{"num_hidden_layers": 16, "hidden_size": 192, "num_attention_heads": 3, "intermediate_size": 512, "vocab_size": 8192, "hidden_act": "swiglu", "init_std_qkv": 0.0314, "schedule": "wsd", "doc_mask": true, "max_steps": 10892}
MLP neurons of a small language model. Each row is named by its layer, matrix (gate and up: input weights) and neuron, and shows model dimensions 0-191. Each number is 128 + 24 x the weight over its row's rms, rounded and kept within 0 to 255. Numbers have three digits each. A neuron's up and down rows have the sign that makes its largest values positive.
After each neuron's rows, "fires on" lists the tokens most often at its 100 highest values on Wikipedia text that the model never trained on; "fires in" lists the words (lower case) most often at its 100 highest values on Wikipedia text that the model never trained on.

L3.gate149:145150150166163132134125100163139096101137142126110135166141119083149143114142155127108145114104164139137116127091092155128145183107158112093114128135099141146126110131110134120120128139127101097118124120166094066174123116106139129139167106126153131110112102097093138147146124128165144145126090092095120120147092151163122148112136134112094141153142134140085156166079089146143144122149086109102148169136111121134136115174156110125153124154118193105152104089126093098130101146130136187146128139149119144141125152130153144172151101110110105138140140121180195120107106140112112106
L3.up149:138149141138130115105127175109138089095101155137131115174102135130152144143100083137153136126135085136126122115114097135124151139137158153145125100082143149147141132171092119145136125136135105162148178157089091130181132128154114120087148161124152099107099143119110167171137173152114152126083116138115090136163114123144109139131080131104137090139119095058126108129112163113154121154156110114099125138156144111110082121125138147095109131095156104134116129137133159104127119144132079149122156118086134115121119119098153136109113113156122116135164126178125147116180185128140166092
fires on: " one", " there", "ity", " none", " it", " as"
fires in: "one", "there", "none", "it", "as"

L2.gate404:180136142113131152107127131156123148146056147138105128149118138086137127130090152146137128173099158131127143121117111084134123185138108156143141124137122104134116116155157131153129089136107099073092108122159103122140156106147151156125122085149134176072136147128143113163115135106101138168122157159149116099155159153171115096140097103135128109111124109150129104147122152152136156154134113125098154117120119133111111110133144154115122086139146129117138140135135087053126112133162110127141109150136135183122102088119163116099118096126166117160135109091108147135138077073152136151
L2.up404:149101128108155137113143135156077183129148151123122153091073150121118128119106170100127143145099104135123145129147147121141168110122102124129180145141120137133134114116147172114144141111122162113170121122140139148115162095145121156156150115183144111103133145165131134156138144136156127156111109136106084119134126172143138101097101119134126152120111112087138162131102140137122150144091090188126157096123129114151132090155130168095093111133125154140145098083129087108120103115184157107128097109129126155111094104105150130139085096110153099069164096084120093142116142097134138134
fires on: " which", " that"
fires in: "which", "that"

L9.gate340:173141124128093111168100084170138161121128135120161152152119151151160145096120114134130157111109104131123149085111135109137142132141162153088138148131132132118143108142145110050082093124130108140149162135122121160112100153129098103109116142118134109136117124118139107108090170112182146147127089109148132127130096158156124134100141085166141151108120138137104125134080142141127133095124134141101128135152163143121100107119147107094176078132114121110142095136119177131109106160115079139156108101127132106182105117147139077127135114128142142137145118131157105114176200169118135153
L9.up340:124139129107116135142110125128181126137153151122136148145103177083103101106140130138155098143175141118059125105128124116161169112115127163106117115128146171165135129144115159102146116178104132131149136134134161146112164101079133118120140157118135142112116103177113133168129123151123139123107178115141080105153121186153131157147160130145138104111106137114125163147130152134129107150146076095145063142109142082115118105141138122110124131116099132150104121097146109127119147147121157135122149100111104137103137101100134101141154171123116177102137053115158075099126139106116126121
fires on: " as", " into", " become"
fires in: "as", "into", "become"

L9.gate183:152105140072085076126118114124114097100145142119158128131133151148131105123129127146160142104118152141126133153124153136110142147098127081118143141100119120100144115147161105094122134097148176136101131115172116146111120138143120128090125094089103120140193149130125108120087117139195164149163123107147126153153153132107157092130136101148154139138140149174121142127085138150129098145122124164099133100143113147093132115146110082135163123172135137128104091119122163085157133101136090146121117120076120156126131154184102105118140134136139152162135151146159139078147138134057131126
L9.up183:142101089181122125116115118193149115140127072136172138154136107120120124178141124136174158096116143116170092113157141114139128164105103118113128118123111118153105142111099106159139140109160100139113111150123148154129102087132153131130126119083107146144153164132142104104133138149100067152133140129132133152149151144125106133112149108127140111093098141110091188177181149144142103102144092101117149110140150132127111082122134106134127110103160120153096125157105141139121092109105149144125140126140128109096116115127117148152110141130154168095087097122181082137103147081097151158
fires on: " became", " rest", " become", " ev", "55", "ha"
fires in: "became", "become", "rest", "55", "restoration"

L3.gate395:129118108121135132134142167125079119146126090140087145124136101126124148115160131143185131135124093143139151109171130130135143141102120132125167099100125133141088148162141135125083147087126143118123150121141098139135154107122079136097073147141102146144142078152123087123147106136116161151129124148124163108117140113126125143138112134120175148128167135137146117107146123071138085143070145141105170143143128123132158119101159130128148091128139122138196087107089115155120138175113119113141137178149097134083116144123142103145127139123117157172097100129067083125171125172124142108
L3.up395:122141120138153092112153084093117125104084137147169174167129138133119134165142093102102137144166156092070141115130160121096161159115136151158122082103100111109168112125118179150168128123137102099138116150114122122163126139158091091126137151167123135124112148126132186136086105136077096109112150143129109147101132171150132118135094152121122170108103096146134137174116128090130111132138096099128172131133095134105121120060131133124125114117099092139170145126159111118153134109132127145120097113137105098090128107158169109133140121130120157145133171149148132102123154129099140133
fires on: " for", "V", "v"
fires in: "for", "psv"

L6.gate162:114170097128160126148126139118093105138154105146151128130136118125126159165136132130147136114140141108122100166117155096123131115110142125071156173137118084091156137142141133121116129125149136114111142128117151103121139168131101111156139172093152137135163093095184104129082128114137155133137115136104121099108089082091094102159127095125123100106155123152155153106141184121082112161087124155124112107140096144068129100110144136135139170148101138129155138096114123097108112118129118118149164113148113110144113130146173134100146107165144083092134137146147107113144133166203095153
L6.up162:106083115169098153111151130139164155113136141160148136098131133115094157109149120180109120129130115157128132126116117191133129138128136137129128107168148119175117134140146129098130145140133115076123114111135167119102144132122078180112103155089099127175096139136117154150124111121116142151107133136097151155118106188099128081098097079126133140124106095113098157181162131111125175108124141096129129165120166171110154104154152093120140119084107132114118109120140105108116145099123140138114115132114114126162146148118106141147120119073141132159140137156114095111066099136178139148
fires on: " took", " take", "ing", " takes", " taken", " taking"
fires in: "took", "take", "takes", "taken", "taking", "opening"

L2.gate152:122149141137100113132088134126112143129108073156106115140127085153168152162159171100110142089135148164143141116151156070125148161127137126115161121117147148144131099122118132127141134183127117088150093134120087104115123124158091069129084127122152130108171130089178175158105151140121121128115120148154124133109068066134120122156100137107120102100073100129148120156099174121134139124130158133154109173151152169118085136103110144137136120141146136126114136133107149121082088105153142161139104142117143164121179125122133128141112139118154133129119084152148129108120106125117124118
L2.up152:160144205108088124102160162130116141152160119131141083144118102160150188112137131158133119137127153152090107100137119141128108117103155137139092078132112091119115128127132138148150180159140103128144136082111124119112134105155106186117126114122138169177104111086135111187160131097109126125104122133121086102093124126151165138111116087167142148158150110116115121125112110114120152092101123193116137157137134104106123106114138103150125132164147125092171133176126135090132128144134137140121126155096159122150133138121125145114127122122110061108134162109087121143120149145128136153
fires on: " of", " between", "d", " its", " into", " their"
fires in: "of", "between", "its", "into", "their"

L7.gate156:167136123105169106135144075123119110130137125121160127095126126144146146110114172142142125156132111091142151155135158129103117136100128163131117105162113111105135111127075153099118125130192126129161124109193126116139171118135099115058151109149125137171089160123154144122091076145154113131111128134128132128114150082151134122135118088149099094177130179157143122125118127133154140128137131128175136119122134121095112081180160141075138122123105123110106126125139156165104181106146142144100122150126121131147103121142134093132085089142142104089105138120116133090156109149116099103
L7.up156:113105127136100154166123125096132135151130125150115112142115110104143152107174138141167159157139113070138099147095151158127102124087154154135114097137111108124125153142124119154195138108122155157079136141172122143147145124157107096092140108155107151075112123077137118147151150117163155118143108119124167121144135120084115124133140060179094118113135094148105150155141135133134141147129129104124091105150139119140082120148137148146113109127125137123096122138126122139155121082156121147133103140106148134128141124119123112104129061118124148093164116168133128173091127168083076163
fires on: " at", " At", " held"
fires in: "at", "held"

L7.gate474:210111120117102164110162098154144121094113153170091131131125163131106155125123163132132151130127154119096137069146125050134099143123128108120102116166093141096151167111118121133130115168121136112184139171139106093131154093123113100149104146130152129114116093081106091151075140133108156149122147087146143112115126104102101086134128109113098128135153163134121111139143090108084110144167127147157149150140154138122138143114151127142156116086122155118103122130148122162160079139154141135133124139130125125167105113132123158127105130134141106122116158141110118114146086174125101107
L7.up474:083120130151137133154158143149056146145127129123152106151115117139149055145148147152107127143091107144148161122097126153130124159115092123098108154158091132103132087139125133129141187135080127116143077095152138101145114104111148155143148148123132143144134119126135125118103147130160196167101110147133161133139108096145108121119147123089112136101127156120124144098135148151088118134102097142126160113136139100122095148138198109081111170120140119091092126131114124142143146170141111132137113136131111139105106113089126124129150121113139094112155118050154133161095132154150144147
fires on: " where", " while", " that", " if", " how"
fires in: "where", "while", "if", "that", "how"

L3.gate14:138156094104139109137121141141065117111079167117164124111161119166129138094125129149173140088097119114166160189151105106134125151102161135121112129149095148117130147116137127129176143143121126166130138105128110136094154107093097099117106134092126129165174171097161102122119157131124100143101142157140139127154135094136136130116157145187130158105127150157152071125118142103124108087130069115108122101140086125140104119135183116098153179101132111135107111136123108120131208113106096138150141138126151116102171133118125163117142124131124108151113124112118125118140113112128147136
L3.up14:144099100095130101127098168134120086183126102107114138107124108137169104148090085123083112157094122126132081123106128145128113122134118104114099095099182119148128093121128099113133088164161151110105125097114181096123126103113153151151154152147122107128094122171134107118160127126113124147117130090156110109169124144106108127126173154158141137171146167152127156137086121122175120111118139138161130139114119130133139117126115137163122127148119115103127107100102088143163153136097168178114176121157109107117155103151182152147135131118134114140086182130131102117100154113133099119
fires on: " National", " General", " International", " Regional", " chief", " Independent"
fires in: "national", "general", "international", "regional", "chief", "independent"

L10.gate62:120133160119122133103104121161103146140171138109172078113128127152116147160140131165140117126092130134163114111092120190143113169097140123100132129134120076119127104131105135121124133144071113096128223144123140134149127108102143122128136088137101188120173138133112088085149154115157164123131119159171085160152101154098112144159158104152162116099138098092131140107105107115112154139092122152105148114128123127104132107118118104136105141140120123089125148111147121127116165127138136141163133101145160184157131149145112124159130116145129151141134119085132160126137120153082140164
L10.up62:143137130110104135142156118121129135143166123161108172160122103155163145169142201149108114150132127109154124122152112077120128091138132123151134170110119118123150161117080119160084108174103116082148114092162144110100101101164144146090171091159129142145107118132144136124138120128130114059133140167090089131109120130098085133156080128114123135088135152144124147128104135105139139110112087157157141148128111124129113130126122114131128137155110152119157156122058082091129118111129125111090113135153125131142123138116125093148179135126110140111153157164174106144093126148111138145
fires on: " around", " to", " over", " than", " about", " almost"
fires in: "around", "to", "over", "about", "than", "almost"

L9.gate399:108141117134147119104100113136157128103123106114138091186140081151109150142153111079114116148141127157179120093112106141148119113108145132070145109162132116117121131158169155155156127173137096143126086118134163112129133152164137081111127101128132145086104155115159134148113093116123129177102122104140108159132126091130103141123122161091102128112095124084122144112061116173116134162151102184143144164138132127146106103119120141128154124135144069116151090104180096107134148166141090144125133121152146160160095130111161148168142113134154107127119130124156137129127147107131138139
L9.up399:178117125127134149133081114131146101133160098121138138110126105150122081104089149122157146143116126109081064116178174126136166148101136120121127089143143141102107070119127161124139129148131095109156132130111188094121136084124148161173132112081114160148144128160144151139107104141105139164135095151154116119111096123125095124115170134153159115151148158179141114143125126187129130121100123108123122128147116119123115097099093159125126129120113131114116145099172143098102160147136103108141144094143144171124128104129128136160112169100113101148106150109157086135131131091153172128
fires on: " to"
fires in: "to"

L2.gate409:134140122155134123084098115130142120115100146118140142115078147167143139127154099096123121140129135156105091085128138137101125143145108105115080134098111120070135116134117074112118097143146122146125131105110129131118111159119124143153149134137098126123105171080088104154125089117139146121129157120121101143134109165169158104162133182128185109110109143118177161142175155125137161119146071120134151183140148124114168150146126124147174152111098133115083122152122119139117095084115108144143097145138150139108113140132132110137093089140113184156112133149129106121152173100166161122
L2.up409:100146082148115109130167117126136122136099132134130166147109127138146104121122156105134137144145101097190105158119146061097126147152124114113175111127129146125122127083131143097130126143190121130137098130144154134129143129147171089151184145125131129137130107151138124135147140123133137144171096125139134107104119108080105143134107140100080153162133136153079151128095110129168088173133171092091134155124114104106141134081085114104119152132149127083111148160114089143119106167109115086150146094104137128085108175106122113134118126103137106146147156132137126181107125167137103141
fires on: "s"
fires in: "s"

L2.gate143:160124155117127097155134161096166091153136160098162116127088130109162106103149118121163160136130141143151122123156116140101118126099128102125152145135107142120130110178102080123132137154096160146148114097167106137162115135116129133168159120105135154119159154127094127146157110123157135101152142150071126173153140105121153116087147124118127137139151196120095125191105079126127119128110149156099086133107150118136109119110095149123136131135118170099118120091135097113072074128125123155111152123127110068117139099161127092118133111111155107146108130114132152159128166163158139114
L2.up143:107129113157122140163129123120133118150076138147125132133158147067101086145161105128115112112115065147134133118122138103143106119148089158087141149105122121135136109135137076152163103115209106124145127127142122098096136152140149130138110107153089135158132136124149128110173121143148142110124119124124161115131122131127118127055169100173164135119126075158105119173116175126162148099146101139083148169140126116123137143118145143131133122129128134105077159145097107100107103122107147127132167107106106129149126156126094103123195164083105155129124122156112147126125106113114127149
fires on: " by", " of", " only", "ili"
fires in: "by", "of", "only"

L2.gate89:104135087154149140132133130148083132132142102137116144154147106126140135121117183102145127105121113154185137099121124101158110141134129170115100114124130122078132161112151141117111124090108133101109116115136131135078101159161158134111122160157141092148115101151134160106152134138097109128112139147099144157109130120124125115148144130114112123153081157114097111153154067150132145151176119154114139120149135111161156140104099087144141173166133105106131083146151088142136101177133127099122161123116141132110109151098173116122157155164132080127065110126168099117146078097152092110
L2.up89:167118154138148155093161074117125130132130155123128110177148136130132088131125161081156128094135149102134125147164159126128116123112107164128150130136121127194100119124107075130168086133150125156123104135099132154100155156122140164129138125091167138086136110096114144140133135143121134143082109132105102175146180111139145138140134110083081140097133132130100131126177106081140156121139120130132136129043119127114155124138110177131140137162165159132159114108158124114130101127118091132132164087124132128127147127100110099142092132150108107115119159114190130164127118130116116120
fires on: " to", " would"
fires in: "to", "would"

L6.gate219:149139167143164117163117121166151111147155150103139158098087130106137119144139147137142103124123125065101168117148125118105128147122099144090115125146098155129121124170108109108092158129110080150120108142134124125143137145073105134119151127092128113117111121156151145135162144125197146203123143130091099167136124111166156105106126137115124155101151114122152083145114113146071144153115096164133132136161107116135138124166187099118126075126109141125173135103130116121148106131071145096134169152136078133138115126140120165114147103140122120168109092116150135132142102125143136137
L6.up219:112137096135137130082134114118165150148075099133117149110132136131100103121119138151130174102157086121080082122097128141110133152138107139079073159106098127103165135097119153159099141123132148102160171169137121092127145137140089155122132155092120111169109130163086120094149132130086140103129178099172120143144123086126094154116098129136162098124123087166142138146119137107125125172115133158130146128100118100169158145127151165156117156119125108158104152126145135130111129180132093129104132145101163147114099141145162170132145101136102118103126106158146132137141141139087132120
fires on: " however", " released", " However", " success", " Release"
fires in: "however", "released", "release", "success", "trinidad", "belarus"

L6.gate446:128155133141091135144136114105154160150114140126124142156158119097122094112129121095110117104112144135127141138146163126081137110106132140141134199111129104164102104115123116104138082144143146120109130130127116126141113144109119143138118129102142097168101101130125118126098118139169105137149114048118136144134086128154135125145141111102091094097151186130123136079107120156134164089104133116135140143120109161162148099172143122148118120140137091145137076147104137088106109148139060165152175140156138165180149117161110120110152094143162122148133087170160158107128122159156111124
L6.up446:133119153133095136116065105100163130161149130138103088143198107125127111105100119131110119131082160148093112176120147125102121102107135126092168105097077137118124131147143166169105147113141128137118126147140141082155112140119145148139117136128127113185116182137133070108128180165182102132104157117125125130155135132131112138135137147127101111134146139089150155117146141146133134149081162122094121139135112130090146142122123114116192086179143136143128107117119107140112146084105137104103153104122128093123124082131163126122123079118148160122175130115139140126132120109129127088
fires on: " town", " city", " region", " Votes", " village", " country"
fires in: "town", "city", "region", "votes", "village", "country"

L6.gate197:154121120155120114109128121086105108103129097149135115145147072161131152152159165137152094113140139113103110112125166086147094146116113095135096105098102153092153135150099164100155126156162120109138139096148128140125169175096126113163136148119130131166118123164134141087132107130126167121184131152135132103103175106125108100107137147146102166134143157139157149083082119124103173112136087122183142148152127116119113067133132136136108128099092131127105114129166123135103087115128149128111115135159152161131124136179120125151147113139136063128111109095171128130127100149140110117
L6.up197:149143123158151128133160072088145097152113070112122105139078139129130157084113136109132129168127103094123097117081083137135143134111126112140134117094108134145135095120153116136091127141150097089119156105121157110162175126099127111131161092144135177138083119088143124119131132139134138147135118135138096121093126138128170091145132191102110111119123140149103133149174129116079135124147106099111118110117126136169114143185129117100131127148120133141095103110106128137131160157128144170135154135132152113124161126092186172122159124108121094142155138137182110175107141120102117158
fires on: " University", " at", " from", "iji", " degree", " professor"
fires in: "university", "at", "from", "professor", "beijing", "degree"

L7.gate54:173136125129118135139153170128128121137136085115162155120133116143134174129117169109141112113134142098130150095119199147115129171093148145148101127121119114114137115138096157110119090129094137095129132156173126166140170111132152109174114090130086150162114104118123145144153148116165120111108156105129130164119091135174150117132096112114124149123124151127123119097101125078089122150133087135137155118096135134133105163102120151172178154145067110091126130110122132132098140121186150072127128135139121112112086118149158119156125135150095113097094180137123133153117111090116117151
L7.up54:122148104146140136168155125171130162134119117116141105124102168097141136078086152102089153142157123149177124133133154164165138119136142112104130127118119114106130150136107146113128081146146116092085110177115096168114137135113161108107115121122099168116084174093098095150104118113154108130167115112156146138073159135132110134133101100108099162114140114162112146125064181122157139158108106099140137115116118150102128086095126102171150143133128111102147138150142146162137131158123122115128122123122140187132160127100152138141138129128104148115124110143185113095140100128168089133
fires on: " his", " His", " her", " Her", "His", "s"
fires in: "his", "her", "s"

L4.gate54:083171111131142113147140090169159126106144114166120135123129165123089150129159148120141140123170122118126149133123114127139111140136159128138146109131126160113131121141111138125151092178165124112138127132134128155147083136135100087150162144113127132148120066136163156115072126151164164143127143139096124093106148096139064127109137102084115129054073119111138137134112113135134136128152168125141092110103099183140120098114108139120106124136124141143178130150141081136113120102135174103161140146126109127099101174128123062136098143143136112134117142127133125143132111120104066157
L4.up54:120143078108164120102146106139105103101136131096166157162137161140102145123127146139133160132124140120120166087119142123114120117083115139112102108134121129123141113122113155127146127132171138110084100125112120117112098138136128136169112163137102163116105176084118105127128107115102159089158108176101148133156132128169119159179122139136140116132144118135128182136070176158155137142095131104074112098161139103133131113136141110142120154112125128135097168148125102077150159120137121146109176179152149123146114089085188149127123114095117077157135129148138119100153129152121123092
fires on: " made", " took", " worked", " taking", " takes"
fires in: "made", "took", "worked", "taking", "takes"

L4.gate278:125118116110167100116139150135092145151067157102156128152144147131117131168144103078140157106105143092155138125109118127164117176085125089127129120155122121106170105159134119131145123111094142092118147135193078121142128104136066097107148128157117192137134104136142108132119087194111163124103157138143141139156117119143132126103117108098090155091113136126131119156132152082147156123089125103105141174109130106130105134148145139153129116099125089114141111144142097135124143097127115134125114099170149144106105098144131171129118101115120115153111119135173152123145163097117162159
L4.up278:158141103134099115161166139149139112178134114152113134118076101121148086134133119113114110166158158147124153116147119103115098108162134099128117155104140153164107042148103144128091151123167133118115095114146146102146114143119104119131117091179133132106141126108130145106141152169146126084123112094116141114096130127112114112141141130124099150123104111084116146150110159130126085144145111123110098116130155074147152136088105138133111121120112136109115142117136154113092132110151166167116142154088142128139095108151133140158096163120084157122132092155163065137099132096160113186
fires on: " medal", " Silver", "ad", " Gold", "ar", " Bronze"
fires in: "silver", "gold", "medal", "bronze"

L7.gate245:106116172147091176119121138141154163139142118155131121115127137081174147133072151168121119123129134093103157126144099119092064170094124119107167160109140129144136105123119159122092118130117141135133127134125140124090148102150141124165170126133089124089145128168089164133111175145176120128138154099106142181138120139136110104131081131108091108103131158118108121138117156101113150130130112142166193124117114101145123073125126176133141115137094094125124122126143103133129112101128151178156160121099123175102153112140107106139141078103130146100140133113135108121146129123124081126
L7.up245:130176112149166146113123119111118145169098113139141169164131152146135119133108118132132156141152147138092133148149129134128130151094135133090069094116117056106089111095170132143136113135123130131121111103098076173129175167127120111146135119143094114134132118154149088133129069122121128117113125131151135093109092125130120154100141094140138113073098126104148153166096112126121120159104114166132159132148117100160138163123141104111108117128100135136120088131162115099093122152175127134155148144133125165171114108130112106170062099125139128147124096082113157151120147110117152092
fires on: " who", " how", " what", " which", "Wh", "at"
fires in: "who", "what", "how", "which"

L2.gate396:087146155131107102143114128137070102144113136176099155130117122151156115177176142130111129118165130117148128111132103124112157171077120128143122090135150102158155122140138135091069112149156080097092111142156146106125127134141162125101087138146104122150119157133145145132156122177110157155159095127118089126140146138138135128116175105126109147141099109136134139112106126133141118089114137125155147160144160143130147125115158143142162084101099167164129092094102106115157086139155124161125101143093092159123108097157130098150106115111121138123156092154122120075131142178110105111
L2.up396:134123140142110129110092108181073102132113144122159083103113131064169139124123124135122123136146128141130111106139143092162104102059121176106139117121165092153147123162128121150102141176129099091120089102131111108134156143124170167108119094156125139126106182101163158125134098148130110113145157141131116121150130158134113126115119117101098134159183113108131170153088144100090105113107163102165138137141127148155081139121157148100136151143143158160111137179152118151101130109123116132118133107149098129120096147109139141149114116128135131146098127141170167112101126075117138114
fires on: " also", " originally", " instead", " still", " immediately"
fires in: "also", "originally", "instead", "still", "immediately"

L10.gate136:142160065116143143138116145110141073095108138156187080097116171163116151178162138114132121152163099131186160128134140148145117142123148103138147086105133157104140096136109120141107123141140104117140122151106161079094123131126118114112151140179061128101134166142129124131105142141148101128121153139129188177118111102130133087120081146112149137108084125135099115112102151117114126169077170149111114112166130122154118115125152151122155114110106132165154113110117147157100114120121105158115136116129158133146120106135157115133117103147151121138116097099108128140153113124137176107
L10.up136:150130112146111126143125157124113162144120106127167132129159169160094090094117104148160142162129095132110153139134076137094134128132140095121120124136133139119086120153126150149130143117143128135127175121100145124131092123131146131087106143122117147127148154146108091122082140117119102131170127118117113143106099132082080102122165109131146149136093076168080179140159113094139107167163123114108121105139113206154126124123132123166097166120138106153117153138083125096120119163121153176144102113150101131131136131106102112137162159110122109128147105156159172119114148102068116163
fires on: " for", " After", " after", "After", " served", "po"
fires in: "after", "for", "served", "before"

L2.gate365:117126157159123156180109126130109135139121139151157162098134139105129160129149148126127158118128095125140084125103101123156066131135114198153137156091118134127120170159127153113116089107138088146134098124126098144114118119073096172128101108115132143138138143123149128148156176125133170153096127144138092132105138093135130080160108108144129120115132128098122131124149104167111154112119092140154122174140152133142139118106156181141114116116119096106176114155140122106109139144147180155104133096118098158104133148074136107089185126130137137130147131129095147102074117099098102138
L2.up365:180153147114132142114151111156150137097115138118086096123121125119124156101157143121146124115140104155162122139111129095160106132142162115109136141174112108118073151192140121117092121144155113113143122109143159157101146173137141116106110105077128157093171052104145101166158118140121134132126134156161142130089091128097152136122113145099136136104101066147142100157117139167127118119160120122107152125116161129085122099145139109118140124145125067098133104131168103105125130108134122169104179123099161149137125132117121144147115102156129102079129181119144139134143136140107120162
fires on: " the", " each", " or", " to", " every", " any"
fires in: "the", "each", "to", "or", "every", "any"

L2.gate117:145143153144101159132131136141114165128127112096095115079144152141093168096120122152118136079146116163127172149108150136155123171156150106115113116112123133147113140131133154160140122115164106116133116119108166125116165144119124070135139099105126132105140151088111112160170161142153127169101124163135118119097128093139157118170084132123101161109085097076132092144105129111137127113126095140165168135122093150142127121126161118119147101138105098090140145101138182106144109119148129116082150111111118165148133129137073122177182140155142156105140133116163157111095094119116094128
L2.up117:120133159133109156215124099153137178132114158101099149094156132129148131084112141106119133168129167148140094081128116092102111106139111156105117080143127136106126135129136157148125142135114082144081096131124112142143123137166142112097114126095123116168137132092154130189143114149162156085105137114150129172119156099076174122138117104107127114087155119092124080159110151114135147115152079132139132134128129140138111127132158148188112142127152121140112147139116124131182159087084133085141123126131174129089142115113101132126162121139110110129134131123141130111157113110116124127
fires on: " their", " the", " his", " its", " Its"
fires in: "their", "the", "his", "its"

L12.gate28:158145110080142134143109130136139103100122109115160133103120145160109115137090117130122136147134136131100107141133116125117096097119149134103138117139152145133143186134146158152109076137114132171145125110154108129157102141152135154137132116106124139127143117108163131070172107129188151170131162081073112112142099141124145142125145086096106174075095169121140111131120113164124150137131117101128185117158111167144095103125142147093146130071148121128157161136111147104152105124122124106176135091145135103100101125116127166151094091124116133161127134101161157124178099122097144101
L12.up28:130147103136141134109129100144143108123133144124139151144107139148092146143120162145082133158135120137091117104159120112140118121132159157126126179125121149175151074124143183117150103187122131124090103116164068121149173149133107132148135112129132136134165127167138125131137146113097130111134165078122107122132090141110149095135141076132111102107138122097170150126076107157136155190149125127108061166150119153122115131139115131172103097120154131133130167115147089105093114143118139131140137098144100087153082123138150109117167105117120148143135123114083123122152097130098166143
fires on: " that", " It", " it", " which", " who", " also"
fires in: "that", "it", "which", "who", "she", "also"

L2.gate232:136156107141086096097189142172062143138156131157142127170132106150108120126145139109109119117154146116146080129146153104100150160088085154107122104124122132123111160161123119143094150150167085118121098124122102123173132103078159161094135112123079118130202131096125129138122160161119148112116139140123135115176142129140138138118097137100153111138113128149146138126122136108111112156120079116130154138137128111160139175085113135151110123118115153108074118133121149121127109129129089107118131098157099145145119108106180110133132162125122114142089156129172136169137159131112082140
L2.up232:129104117099117136124133120108105136149126097103151127138138139169133147152106127152156137121111105117121140121093152115076081110151115115145137113163144125150111189107118126111142147056143106128136120139113114123130107110107102173117123138138100123124116147121181176160154125146100169117155173170118095124104125139079116173079156125105147150171142177138145163146141156107153169111131093110098132175091120125119109101146102128115128068128095149139136143114120120073147118153124104109162108100135152144135117140115117145137112146136137137128126051134148124158153123167095119141
fires on: " in", "ng", " of", "ers"
fires in: "in", "beijing", "of"

L9.gate362:140144173163139139147120165090117134151125138117145140117139134195121147077134133079116160110146135094173132089100115128126128167128104116097134128105119156138146165145141150113136105186110122138183103136121126139148106080076124137143113133113093141122143140153117134099104099118137129158125148150122114156151111118122140101135150126096079141146132148152134097141137150132098141086091139119112088115126091138141102097136174156145143112101126154123126125140139135148127123085158156179102118157097106093149174121125121130121146140180117131109165095124195149087145072123126128126
L9.up362:152112158147120125108043140127100108103162122102101099145126113103099122138137113101149093125107120157133102136126113137150167108136124123123153127132089176125091117128139108156104120109070159113148111136146113129093100125118156135128103149159128159119110122108152107151144103158201163142145141093147138112121156125139116156109157137128155094101070109168127138127112144113083137139155147134116106115118109117156152150137176109115135153139131079176096140149129089140101108122132155116123125108085179143173133159152118099116133174148127186125133114105155113143116114162150115146
fires on: " been", " of"
fires in: "been", "of"